config = dict(
    n_layer=8,
    n_head=12,
    n_kv_head=12,
    norm='layernorm',
    qk_norm=False,
    attn_scale=0.177,
    lr_head=0.00496,
    schedule='wsd',
    decay_fraction=0.853,
    decay_shape='linear',
    train_tokens=267500000,
)
MLP neurons of a small language model. Each row is named by its layer, matrix (up: input weights) and neuron, and shows model dimensions 240-367. Each number is 500 + 50 x the weight over its row's rms, rounded and kept within 0 to 999. Numbers have three digits each.
Before each neuron's rows, "fires after" lists the tokens most often just before its 100 highest values on Wikipedia text that the model never trained on.

fires after: " ", " ("
L5.up339:500499541477436567593469552512578471472507496478403460565497464472493458533483469481475505561465535531522470493518510455526511544570404557472580475543515520573548495605531462511481557499355551490507525496405315587502596484625548504600452495463503429508453516440509440526533468544497401475458586466468530467503475511437413485492446482511430458541481457553438465522445461517465471534517

fires after: " is", " =\n\n", "),", " a", ",", " an"
L5.up2433:454545597457528550408466428628355525567486501488499530492504439465510501560496510493511440497526464358569435483454538475503570596531510495493440520541470533533435461475425495549527524532495490614445494548525468433516455518456498524487532512486443506628454519487563603576520528500481469546528551501428512473467471524510492479420544572526468572387457477512455442506451453503466513449500

fires after: " ", " |\n", "\n", "|"
L5.up1587:499518374458493464526509567519521476481533560518498514422480449460526490455522488484503446597572439564461437548429470449517557451516485577503570505473544541461512441527503566534550584514542500587524445493514468531475565502558512524493467548514596523572412549474506427379473543536486477548531530520543413526593573409552463486596569430595522556556480440480413522464479443578477564474504

fires after: " ", ",", "\n"
L5.up209:530386420532524593525449504446527487499506639466574459546487591456532491483559474611459553562524467521497530528521523489428510463496482523428460500523472524497482483468544595453478501525531535546444430532518493550501570489453519512552491525538433521638547522465512458598491514534491453484518528535512444540494444546506460535564516575549478471459498483419464457544520514471467524457584

fires after: " ", ":", "On", " On"
L5.up2203:514587462427454604487515546508535465523458549559517485511470513416454494590420484471571483484468546497554589535521554569545455512474584416490543560459446511459499494451386410523448538551430499544480451477528463447533462507560470463592451480581533557527500524534523446513470567545480497552580493376518516457427453441451520412531510528490535481518508503583558433480466488509502547406530

fires after: " ", ".", " |", "Early"
L5.up2504:561480509475473422553502546430469459436549443481480446441501532547374568608460541459530547510568570542541497433527608480565513465523519586467506524508550501472489408446495502471494520505467387460586532535493532531567473552483518546522505523547540620515454520673541455491479435454467508462534486502496544496422537519531504466584445479476496477580541511457464486499387476427476367594454

fires after: " ", " the", " $", " The"
L5.up904:516559515620519549473530449561503525620510491479519428383506546443549549533508483368491436446578532464510509452531533457427503474548444530505487496504551563528546479441424471572443620443420465512567521466565543547588513564518493537434513506537448439521464413498481548444472513557447420552530481520471513546471503439557447555562482483519521409598519437486550525478510500573587482526512

fires after: " ", " (", "==", "-", " of"
L5.up2408:403606476440499508586526497514507524518456479482450529534470457496550430433416520536493500506534537563537443418532591498521528560521493612536526560435564585491522536508587452436575545448556452454495544522507472548518557506445493536450566470570529509472519550454565515502502420539476460439526441459505498519444527498500446464487501512456592521457579432540508554448376506475492503421491

fires after: " (", ".\n\n", " |\n", " "
L5.up466:476547596474480515473524480420449479514416498537534605469515511483440505555517458459531509456435540510501493435498485509563584443560468538546422540574524423548461509503503523457493464457529493535566537404451466578469417503491510515581569508523605514424535534486436435466476417429519486524419409562470474593509431505449568440483552492577487564498535567548477479517468547579559489499531

fires after: " ", " \"", " (", " the"
L5.up456:546637427526532578505562532465523505424512476490444501465540574483544480508595469426509450499461519538516434452518476594431500449548389548494511523512526485494497470520476488533442495581493524465447443477470461543545489526552539495483449593565524491509529457490501456450460452460515466477490456410516472512559478566450518514542503529509384451500595466551470476602462500566510391450505

fires after: " and", ",", "-", " by"
L5.up1444:502412522494476535465599561532412544486520471567520572525526556549546479517483526524453501466523473455495423440497609440509523436530553468452580365525511526515467441494549481559473521445482507502503480405522474434412576503429454505481474516463537529421473445520526464451545524489493443526479561495560560517505505437523469504373442509474346596425512573514563504460539537509475494510557

fires after: ",", " the", " |\n", " St", " ("
L5.up542:446467485421487500568453503439528436478530475461569576495490509520437430464447538485531568468485592583546539511510507494432500499518624578577538408539566532466438430541528507506461466492571437593505504473503365567468521432518424524523458582481493501487468528544479461454474486561500509437470471480535545493620460561483471539519510483529524442504438497498470470487433468525523542450441

fires after: " "
L5.up2136:452482466564580530442534513445534585435510445517593451477448519426515485497560497465436543541499579571478438562636481434501631547628518474463475507471571441444547492493426552498498552482567549532494457518466448501409608517492584459515527527544483556485516475522481534458507536464508458465493532519617525493533582488444473525460555456507551499498563468549454503532437438491400467490487

fires after: " ", " the", ":", "|", " to"
L5.up238:542459494552480545465451511483537553594359531475544521445616518550397475570575528479484431511494535493410528496569577510435487456463509535418584514457532524538442495519535508579429476508462471563483472445561545489470511484498568515493577468525492430448514439476440579538500496519520528528557509556485454540513598450510516491408482541542463525577537576497473567463499467604467487390425

fires after: ".", "202", " ", "-", "–"
L5.up2222:498542505449519518475480472507445446505553502419532413574553517335517399536474535528407482536489488498558643479486465474485557541451518420561545450493495540500477558424500489494507487558609513568581506516422622454505548398492544633583471421480416517480534466525478437515428439527482553490469455548558460472594576465547412504465563509432519437466502536523530532479412562519549492543445

fires after: " ", "|", " Tier", " February", " November"
L5.up1677:533520477591501530472492559494380438557524578480522467468534493453455432516516517413551512581506462487429398494480478601524454456569411550446558569469558453396547477613430499486531526511491531455483509547464577534512424413545577511477522554469472497516559422447469450492555597591426567468479482517599563524525495586446471512533506557485447458474495449585427475468394579435485479385386

fires after: " "
L5.up2030:608486429523492473509499482530505546544520470455543535485573420453525507480482526470456544583461482552464433506490552419499496474529418578498470511529479578502492609536510425462443489467445475441535422522462497465489519438391497497587485482487575499395515561455427465533476456408527519581459563372506482431557502384443479496497562573479492481422458442420502555415433502478450467484563

fires after: "-", ".", ",", " and", "|", ".\n\n"
L5.up118:484481422528611484516528573513477352501486485569527475528612403506539520494447571485376492534537477525483462372460467512405537493522560462539560508416416500508460551521483541497479430512556435544532499584609478439422502426457499425500562445486512556455572514495476604531538523587531498533485538500470521511455554558500515402576462460541495529439503463602420550511428594464555542434462

fires after: " one", " a", " in", " to", " is", " A"
L5.up2021:583431442458532557461499533515528485479477632462544494499469472465525387456512455494534444504515500505566437445458457429488609636492494558461395533569462448466539401506551426507456538541445441484545450563538422554506562488546383510503445562421480537520450464530426505599509626458515470513508480508487466483478494518507580473531559437548588602553477600577548566452548518526496465530573

fires after: " ", "–", ","
L5.up737:433548462510566611483452482597545489547493559507517588492501637486414622473537495565405512436559524555603460574475493478449589490481463466517503510462497485556440498512535474539538503492521498523562461475488476506422472536489670538600546475530443467536503394582447493477548536530551546415495527561490482558404470442439620509530506375487559585471477539537425512481474464454598608480578

fires after: " ", "0", " |", " vol", "."
L5.up2058:493487602439468557524545482413511465551457455534381540497476461516385493469452506488510524458577523504461485501475493534478504569502536539503520503420534485455572464530554478506488554474497493564470515427469427601490561566520423589543504487483512561410435548516562488491453561576522490541580569470434508409511473500493496492543576570451464467441547531510415502446529533638452514455480

fires after: " ", " a", " the"
L5.up1211:541534509539492518458528563404554489496610526444519543476470499520591581494519538508548427520433530497591532493454487453502577477545407508534605434498533442543540440432486533458482472478514522550517481494500546499405547365523508446527532605450572513496434472492442519484388481460486400518423580544557441417599513423541497425526442450597535559557528540520528466502538467518477466519354

fires after: " at", " the", " At", "At"
L5.up208:494497508474525562490483585414477532501433462496462394530554558481481567534476482493517550497541497447461558510465532505469489525492539571523541548528564537552490515466520496592474507566576469495486546562539431377545441459505526490482520539451535450457580500525502521488467533505470429630595491537531447502417509513479504509460547593408560587414515579580430502486454421489495459397526

fires after: " ", " |", " Platinum", ":"
L5.up618:485454449460540530392584567565507468548420402595443494393457507402497427542488458430456515490464480516564556536487497516422486498538555536482516569577535485562470482515442408456465554500514507404498475493484465468526559557507566551451520512539421610543485473489505616433467547442491510552497552486499488516484491491637416457563509474554524476564468459596535424502494498549478494578498

fires after: " ", ",", "."
L5.up1337:429511470469522457565456427501497485457508535481477625430525467526544472594472544533517486458453555487572590456522564452560544474471465586418450554488398559410515390516472518538461465531443514569479503479504535538475572501601454562468529491484512572505451470483443514536477434450546589455467451482489539480531530476537488471482581430466423560456516649475515565540436514511434430458510

fires after: " ", " the", "In", "0", " in", " In"
L5.up176:556538510420512494566520487454459503515461564515489516491464505501451478504502498419444424530527533538613481462553570480539520458540443466470463572525409536450538528473578476603473541413522518481601459528480576593569512552539513552470390430560454488521487503540495549455531465533524467504540466494506539543558432469485485502544497509547492592453499534487449508511504510368444562543424

fires after: ",", "201", "198", "200", "193", "191"
L5.up2905:572418502316412554558603467510426514518513642557485567458565531520466493507504576521477477572590476589458481511442563466525464384485554481433553539472494560419495551487458504558472502497522533564586416542573503515562515434569498466575408494500489530460496527526530500474392495537513585542493508505482512430596524482446477493461449604576467538531474499416456494440403483575522563458555

fires after: " the", " United", " on"
L5.up2208:532543494455486493461425527415539437590456422584477444491580486433442531435493445476601527539452560454494494470529517600501424560483506573469576503566543584535465547625565493515474484514548503521514526530490465494469447471552491584529522518487486462500538440492525560463522525519504372532566468424539520417444557423495477463475507518460556495522530493467382452591501605501509492455500

fires after: " ", "|", " in", " ("
L5.up1573:495455585427486527511524525500421401513433456540500524443551473387512542495513500515333426460455527464472499508455567535509541468452438427514568514463574455533571470542602454446511598510549553520516530465512442553506493452508509535535454437458477433493501537497438536527474616548592478460454455476458479505444600595538506501542541436484528547467394491541504505477505549511598499462556

fires after: " the", "é", " D", " d"
L5.up178:501432478570460551482605480492545498502417515534510536508479486504520392512427475529593477515507506546458486435536479500513502460512528516605455562540473505451502567514529474626546531498448543462501572544480459595640535553489484518465570468516525432473474531491419505540496585497513494512513443502528613485458489531472478460489572517536374467387500517450337498552656601546447466618576

fires after: " ", "–", "-", " St", "."
L5.up2957:404506612438418428507523554484494535443457481457518564536503504477478426533400538426456539503482606484551512385540640465551473474509496551495493500420577412555467463497528460515564500593463458545575516420485391574468448442449532507453483460498499493527526499530510481430498464550452490369517491573519582480598448437424422421465499449530500482528499489474541469435491431470471506508478

fires after: " ", " (", " was", " |"
L5.up902:550451441543562648481516524595475570460477552478478415404489522493406473441443509474513457513385528560478496516464543450450529541494572515506567605472501416592544492480500513483513526505607557475512555547488467505541507475553416517570576524522517407543529586515536543523504485523463489520551514476423475568509501459443446469446566448511488573410528431551479420483435475534386440476616

fires after: " the", " a", " The"
L5.up61:463521534525530497400483398525512487543595558634453382570451527454534502487541464532525547509520444490587584498509461509417464480553386550453502493528514519471487479406498503525473546566542578430517461481538550501494549466497471490411577477427534504535434604535469563483536536448561486502599517426528564527466450478411450533502456471477452534491554414494680466393486663566557546493475

fires after: " ", "–", "-", " |", " to", "\n"
L5.up482:547471401469418555524501524472613408438459440558442504408537479551485500463490454427472498512553534454522481547450492513550555529552474475600530618473486534510510426604558563560484517560480538451624467570469532483485452535504507510482341465474484490489414495448460577472569394589454545496513435555617401479564577477520527453436477525499561438416525532490541626432406475400402499488549

fires after: ".\n\n", " |\n\n", "==\n", " ==\n\n"
L5.up1285:672444512462498521568517440478562501502449552471581537451435491469544439549487491469524381519459564433523541442529417532556515516492511443468527526372430603478416436408508622526543482521511440606472450512458515497518472458521424514539433476506533517443452510503506457580495441474437500462515510503489474471525504488506443503372526473562438490552538456548513599534462480449498445464576

fires after: " the", " The", " of", ","
L5.up156:418563480550467512516573496477454424585548521461470372488551603537441466492469460488499595505570478425473546477511402480520597519479424469437547508544512466452537532515549632430518614456501543473567500485513450491587422459517521516535519501518465448539460453448507514451453612530537438484548470518591421493552544421445471489557496480512521546496532399470486449529426526521501535531543

fires after: " ", "-", " C"
L5.up214:593498554476488470557510439567560545495519604495471411518460456489481480550474482518512481480482643590438516492582548455447473499491519583542483475518429448527567441487556435525500467544474488537494408531467466547527513565516495507527599543454476455582457407589511553477554489479503476542548505437525535379470470471451480498544530492435586583467537539532558550421467529517456536537457

fires after: ".", " to", " and", " who", " he", " He"
L5.up1500:466407524488459457501550590455547483397475465574622518528462457428479463502397494507454450520555446479406405625509582591495512469533457545433453596543587488507523556504548529567375524433526455519574416450484566519499463477539511497514525509522488474528502573447379588552517560558571483564408379481521416534478546543478479452437471489420525511456430535468548498477506460442499559469586

fires after: " ", " on", "'\n", " On"
L5.up425:426594526493529566376489458544480437510511525503473452492468533528525496450531529607648444521462476488532502525476506412465529371434514556561514437416516538423522484514584555518502456532527521561525455545510550496490506457561482528460457471495521523478509499443607437400511481481491585492473473452506369519592467504455523570572455456560546487470530479455496453489442556417499351533517

fires after: ",", " ", ")"
L5.up2269:588355464479491517398544534530365521488462450433388432510488469549559528563538578554482543549531469485513531577475494545444589408517538452497502466523450557426530449489612467456512513524530540492546477537489520380552478537470507490563515574549519467498456457508479540470472558492507438514461536499420508385543596539503450455490489575542522443449403494523495510525439484510505572490502

fires after: ",", ".", " The", " ==\n", "==\n", " that"
L5.up1144:387422434450479496516529482481453428649536524556552377511435531521487472318561484436469518533526562419460408444595467518532524483584530495530512493550508530522533504450525521495495467504557533428450458470535454563503470500480462560421374527508524486578424566566461497494518485411455565533576427448496457446579495524437550500508488558513531606550432491464553527490510556512508424593468

fires after: " the", "Early", ",", " and", " Early"
L5.up2916:490633486475459556486529537460538448477424458432560516525454528428512531460451426517574402481482534479479486443507488441486594465507469576431519505552488572526516532511482525471558465527595474456557515446502518490452439489509417480600477558513386584481482487467477440559463464507417487530474469470470651589546433447580482442479508536457453440436463495503541506521514530479503472538531

fires after: " ", " September"
L5.up703:434543531567481489426493465451450491541597477423485486353440458443635541532447589448526430569548500498525477484478536440520504484547436444519576421470514482401428465502529458549468426405550533487589637437543436487555441427629504460487471553544468559503431439497542486442564420417438561489429470427514558520569497446529516551556493480527530513458624464523417523446454446495511520545532